From a checkpoint of a small transformer trained on Wikipedia: no biases in attention or MLP, tied embeddings.
MLP neurons of a small language model. Each row is named by its layer, matrix (gate and up: input weights) and neuron, and shows model dimensions 32-95. Each number is 128 + 24 x the weight over its row's rms, rounded and kept within 0 to 255. A neuron's up and down rows have the sign that makes its largest values positive.
Before each neuron's rows, "fires in" lists the words (lower case) most often at its 100 highest values on Wikipedia text that the model never trained on.

fires in: "that", "votes", "goals", "who", "pts", "which"
L11.gate93 [120 135 110 115 151  93  97 139  97 107 107 130 178 146 119  81  99 162 133 118 105 159  97 175 111 162 137 159 122  92 168 149 118 120  75 107 122 140 104 147  78 135  94 137  89 122 149  83 114 122 156 136 144 169 107 140 164 141 141 124 112 159 120 144]
L11.up93 [ 95 155 130 132 182 110 137  88 138 133 128 149  81 166  72 136 109  87 137 148  94 120  99 142 150 118 141 138 110 137 155 136 128 168 103  93 149 128 105 168 149 107 120 112 117 101 181 144 133 158 137 146 141 140 147 118 156 118 104 141 142 109 128 144]

fires in: "for", "to"
L2.gate220 [146 149 145 165 124 104 107 103  89 125  98 149 152 122 124 124  92 146 109 156 119 124 118  96 164 123 128 125 144 111 143 132 138 132 103  92 114 133 106 156 174 127 132 120 136 134 111 156 120 114 160 136  93 114 119 116 120 131 166 170 133 153  89 110]
L2.up220 [109 136 141 157 129 106 134 154  96 166 130 158 133 131  95  90 126 133 149 128 121 154 130 117 143 130 110 169 139 135 132 119 141 141 128 109 115 124 130 140 179 135 105 148 143 145 114 166  98 120 118 167 112 145 124 121 125  79 168 147 111 141 103 124]

fires in: "before", "until", "after", "since"
L2.gate391 [115 142 137 119 105  91 127 110 135 138 129 176 126 108 128 100  97 116 114 135  88 126 159 128 151 148 114 113 159 126 110 129 137  87  85  95 124 123 152 127 141  80 124 135 154 127 150 168 133 164 147 106 118  67 130 149 141 145 114 143 141 122 160  99]
L2.up391 [129 185 118 104 122 147 142 139 108  89 120  89 126  71 135 127  90  99  93 126  92 126 120 134 101  97 112 163 143  73 121 116 121 120 137  98 147  97 119 111 140  92 143 128 169 110 101 128 153 131 144 160 100 140 136 154 131 147 138 124 121 149 155 115]

fires in: "has", "have", "is", "was", "were"
L9.gate375 [155  85 143 135 136 108 146 112 145 134 121 137 127 142 156 144 119  91 135 156 122 117 113 106 117 145 142 100 151 105 152 134 134 165 122 164 133 109 141 150 119  95 140 145 142 116 110 117 137 187 115 111 126 143  94 165  86 120 121 122 146 119 139 132]
L9.up375 [116  83 102 126 190 150 112 120 129 114 135 105 127 128 126 130 113  93 123 119  97 105 130 136 118 142 129 155 109  96 155 156  94 133 143 133 129 116 144 134 126  95 129 131 138  88 115 131  92 174 112 112 139 104 143 138 107  95 148 123  68 176 156 118]

fires in: "to", "in", "on", "into", "out"
L2.gate528 [133 122 127 112 122 152 101 140 148 101 100 125 122 142 132 150 105 183 129 111 147 141 140 109 142 143 143 113 117 102 125 115 108 172 109  85 154 111  99 118 169 145 103 134 113 111 133 167  85 159 144 113 110  95  88  97 131 138 105 147 143 123 131 147]
L2.up528 [116 166 132  93 155 177 163 165 139 137 106 114 120 189  98 107 118  98 144 140 167 103 152 106 112 145 128 125 129 125 150 116 111 149 125 149 154 133 144 122 124 121 120 153 140 146 117 123 115 117 129 137 118 125 178 153 139 118 162 138 111 104 128 105]

fires in: "to", "can", "have", "not", "had"
L10.gate524 [134 112 120 127 116 151 140 137 141 101 107 164 110 144 131 121 104  80 123  82  74 141 108 121 133 158 158 127 114 152 157  78  95 128 100 159  91 114 112 135 156 125 130 131 143 141 130 124 118 176 149 144 125 128 132 143 164  97 132  92 138 176 130 159]
L10.up524 [141 106 129 144 113 136 123 168 164 121 117  66 119 139 120 150 131  73  93 130 123 113  90  87  87 116 141 107 112 135 101 136  69 126 110 125 133 176 113 133 103 104  64 114 153 103 127 141  82 169 139 137 139 128 141 183 164 100 133  91 127 165 148 138]

fires in: "he", "she", "heart"
L10.gate60 [118 120 104 108  83 112 159 133 149 138 140 149 144 123 137 132  98 146 128  93  95 132 111 113 133 130 110  97 145 155 133 135 127 119 136 105 139 128 146  84 123 148 134 123 115 102 111 109 181 112 134 156 137 108 131  73 112  95 107  74 150 177 169 173]
L10.up60 [153 116  86 168 117 115 165 133 110 139 184 131 136 118 155 142 107 112  98 107 127 129 148 184 114 132 126 112 125 159 105 126 168 124 149 136 143  84 122 123 102 112 156 126 173 114  99 126 168 160 132 148 103  98 128 114 182 105 150 118 162 111 157 103]

fires in: "debut", "type", "first", "raggedy", "single", "best"
L4.gate304 [128 144 133  90 123 119 116 104 158 127 159 136 125 118 156 100 146 128  99 101 127 119 110 158 181 103 136  64 130 121 163 102  98 134 165 104 149 100 111 121 127 147 175 120 116 136 115  87 184 124 118 132 149 127 184 127 177 126 149 110 141 144 118 119]
L4.up304 [136 134 106 116 108 126 141 151 143 115 110 133 132 160 165 112 165 107 152 104 126 142 124 123 108 117 120 157 138 166 115 111 133 161 121 128 108 168 129 158 163 116 156 127 101 114 129 103 124  96 139 138  61 122 115 134 109 149 107 128 123 144 133 164]

fires in: "for"
L3.gate260 [137 163 140 146  92 119  87 122 101 132 120 163 143 128 113  98 101 112 119 110 122 107 171 138 160 116 122 141 101 121 129 157 154 125 135 170 148 138 139 133 131 132 126 139 147 125 130 156  71 125 135  99 100 104  96 157  86  70 160 143 190 149 163 107]
L3.up260 [135 119 136 124 100 126  90 144 110 152 117 123 132 123 132  72 107 155 108 103 106 122 134 162 147  79 136 138 132 123 106  89 160 105  94 157 118 136 126 139 142 117 146 131 153 151 130 131  89 155 140 110  89 141 109 146 115  93 178 151 110 156 140  86]

fires in: "have", "as", "following", "of", "with", "however"
L2.gate370 [156 140 118 149 139 119 115 158 135 131 162 144 154 125 119 135 109 112 125 137 113 153  98 154 123 149 141 163 142 148 142 118 174 136 167 122 124  89 153 130  86 126 147 117  61 151 150 111 144  80 140 133 138  78 133 123 113 109 159 168 158 185 140 145]
L2.up370 [101 182 124 121 155  94 116 126 124 134 142 156 134 143  80 112 114 115 149 129 124 147 160 172 103 132 134  88 106 148 141 168 134 130 174 147 128 109 162 111 160 146 119 134  95 127 129 172 161 143 136  79 124 147 116 147 127 143 135 142 173 126 122 118]

fires in: "it", "by", "that", "of", "shelton"
L9.gate221 [115 183  93 113 140 133 132  91 105 159 153 138 121 109 159 100 143 165 144 136 107  86 155 149 172 134 102 133 101 129 128 122 163 151 109 165 127 138 128 105 105 132 143 165 154 139 160 132 129 107 141 127 163 157 106 110 110 118 123 110 114 141 156 127]
L9.up221 [140  86 122 121 145 139 106 135 115  88 129 160  89 138 115 136 145  92 103 112 140 162 108 102 119 132 136 149 118 110  90 132 128 158  85 102 123 112 115 154 123 110 121 109 157  87 146 134 100 120 139 101 143 107 131 132 114 174 114 162 133 102 139 179]

fires in: "he", "darko"
L2.gate68 [107 146 125  78 108 136 138 119  69 134 109 137 149 146 154 128 104 154 150 112 155 116  88 126 126  75 124 113 133 153 147  74  92 196 129 104 121 142 129 124 114  99 127 150 135 129 116 161 137  90 130 141  88 126 150 125 140 136  66 106 120 142 119 129]
L2.up68 [119 107 137 102 151  97 161 144  95 125 148 156 152 131 145 108 100 109 153  85 129  96 115 122 139 152 106 116 142 121 138 130 126 162 116  85 140 160 121 113 111 118  99 132 108 110 137 111 148 121 136 139 133 114 114 124 173 123 146 113 141  96 181 140]

fires in: "that", "which", "because", "though", "as"
L10.gate53 [ 91 141 141 147 145 145 119 124  88 128 155 105 134 121 122  99 111 120 120 154 182 127  72  75 122 118 106  84 137 107 127 131 119  90  96 134  90 154 103 122 123  89 116 133  69 120 121 131 123 142 132 124 148 133 121 128 128  95 105 141 106 113 137 126]
L10.up53 [ 77 137 137 133 165 113 114 127 141 142  65 165 134 162 101 121  86 122 169  96 104 145 120  92 140 105 118 129  99 110 117 102 110 118 118 153 106 133 157  98 127 131 130 113 116 132 120 102  82 117 128 110 157 136 166 110 115 135 118 120 109  72 153 135]

fires in: "has", "have", "in", "bare"
L3.gate165 [161 113 130 132 159 112 135 126 134 130 101 142 118 137  94 117 133 116 125 140  96 160 117 138 175 151 123 121 175 132 132  98 139 163  80 139 115 112 186 131 128  69 130 132 131 105 113 163 148 102 128 131  98 124 107  86 144 134 151 122 177 119 124 119]
L3.up165 [153  99 111 141 169 121 119 113 158 108 127  90 129 164 103 123 137 158 109 141 107 155 147 147 134 150 103 128 163 126 146 103 129 131 124  96 126 135 163  93 126 121 186 112 103 114  95 159 123 125 126 104 111 153  94 106 127 100 181 108 161 191 129 123]

fires in: "and", "of", "with", "following", "by"
L10.gate433 [121 133 141 131 114 119  93 177 119 129 193 108 147 101 131 105 137 122 138 124 135 119 132 105 192 141  80 131  91 135 118 143 145 132 117 128  87  78 137 129 154 140 154 128 140 127 128 136 161 177 121 106 183 126  75 114 105 119 140 101 109 143 146  96]
L10.up433 [137 115 126 119 154 147 127 174 128 126 142 157 146  96 132 146 124 156 112 123 158 176 115 116 151 131 125 148 125 107 136 149 116 118 150 113 111 104 134 137 128 124 176 137 136 154 167 103 119 137 120 136 137 114 125 152  85 168 146  90 121 129 108  94]

fires in: "will", "can", "has", "have", "had", "would"
L11.gate65 [117 114 133 112 147 119 142 113 110 139 117 133 156 114 124  97 163 104  93 129 116 132 163 133 128 195 116 123 144 143 140  97 133 125  84 136 145 101 107 105  92 163 119 161 135 144 140 124  97 181 135 124 135 128 119 145 110 145 131 144 188 142 131 104]
L11.up65 [ 92 108 140 122 129 132 142 148 108  72 138 165 122 152 151 120 120  89 120 106 120 123 128  84 111 130 139 128 119 100 144 127 148 177 108 154 166 137  89 113  91 106 112 130 132  88 110 150 108 152 101  82  97 117 116 154 146 111 148 150 150 123 109 116]

fires in: "was", "were", "are", "is", "rochdale"
L9.gate466 [155  93 140 123 143  95 133 141  91 116 121 125 131  74 115 123 120  86 137 153  89 125 123 145 160  82 126 187 118 119 128 125 144 109  65 118 130 117 160 122 148  87 113 123 122 146 110 135 120 165 140 137 181 100  99  76 118 138 111 152 163  90 144 106]
L9.up466 [110 110 126 127 175  97 183 124 118  94 121 137 128  97 151 131 140 116 126 103  88 163 111 136 158 119 117 132 132 111  96 130 166 179 114 142 152 134 120 126 142 135  92 124 123  85 118 128  87  83 118 141 113  80 130  90 113 146 123 118 111 107 183 104]

fires in: "also", "are", "has", "not", "have", "see"
L9.gate55 [132  75 143 150 101 107 112 129 133 140 142 150 123 156  88 106 117 106 135 169 123 108 128 123 146 174 122 139 173 168 160  74 115 129  92 137 107 129 131 127 126 134 162 129 133 126 106 114 184 126 120 106 118 143 104 167 101 126 130 121 181 152 164 131]
L9.up55 [147 139 117 135 127 126 173 143 160 134  83 130 155 144 117 122  65 132 127 108 105 109 146 114 145 146  92 121 133 146 145  87  84 117 111 113 128  77 111  95  94 144 145 127 127 101  85 130 137 157 116 104 184 117 109 152 113 118 155  65 129 190 160 151]

fires in: "after", "in", "following"
L2.gate343 [145 141 100 133  79  96 137 153 144 139 171 145 120 135 104 118 147 140 119 116  85 121 149 110  99 142 120 108 121  62  67 145 143 113 167 104 119 111 140 145  95  70 142 120 142 133 116 128 123 131 145 125 148 106  71 152 130 121 117 130 134 126 145 120]
L2.up343 [130 166 134 109  81 116 109 151 111 140 158 113 120 149 111  95  77 125 106 159 154  87 157  96 125  85 140 123  96 115 134 117 124  96 127 110 149 115 136 120 146 122 103 130 133 117 143 122 102 141 132 146 163 122  99 127 102  96 166 138 145  91 155 157]

fires in: "to", "tools"
L4.gate414 [151 158 145 138 113 142 138 143  93 130  93 140 117 148 122 125 122 133 159 174 165 136 115 143 124 121 113 125 161  97 162  94  87 146  95 154 121  99  96 144 107 120  78 142 115  85 135 107 111 134 129 111  62 130 112 117 110  98 151 131 126 130 113 150]
L4.up414 [158 132 156 112 122 146 137 127 114 138 100 113 153 140 130 105  85 119 167 121 105 145 132 126 145  98 107 145 116 129 133  79 117 151 102  93  77 114 102 103 121 157 100 103 167 138 134 109 127 108 113 102  98 143 157 121 171 152 154 147 101 133 141 179]

fires in: "york", "pakihivatau", "francisco", "belgrade", "petersburg"
L2.gate83 [140 168 154 127 125 120 126 116 102  93 150 166 132 126 129 149 134 134 126 128 133 101 158 121 146 116 114 145  78  93 146 101 115 151 145 160 129 116 171 110 166  77 138 138 154 110 133 120 130 148 152 143 135  99 101  95 116  91 134 107  73 138 131  96]
L2.up83 [ 78 121 148  97 110 112  93 146 108 161 137 142 151 162 119 125 148 148 109  91 115 104 148 105  97 117 112  78 103  85 144  89  95 127 116 157 155 139 155 104 164  57 149 124 148 121 136 112 159 168 139  82 120 136  95 127 121  99 157 103 102 130 148 124]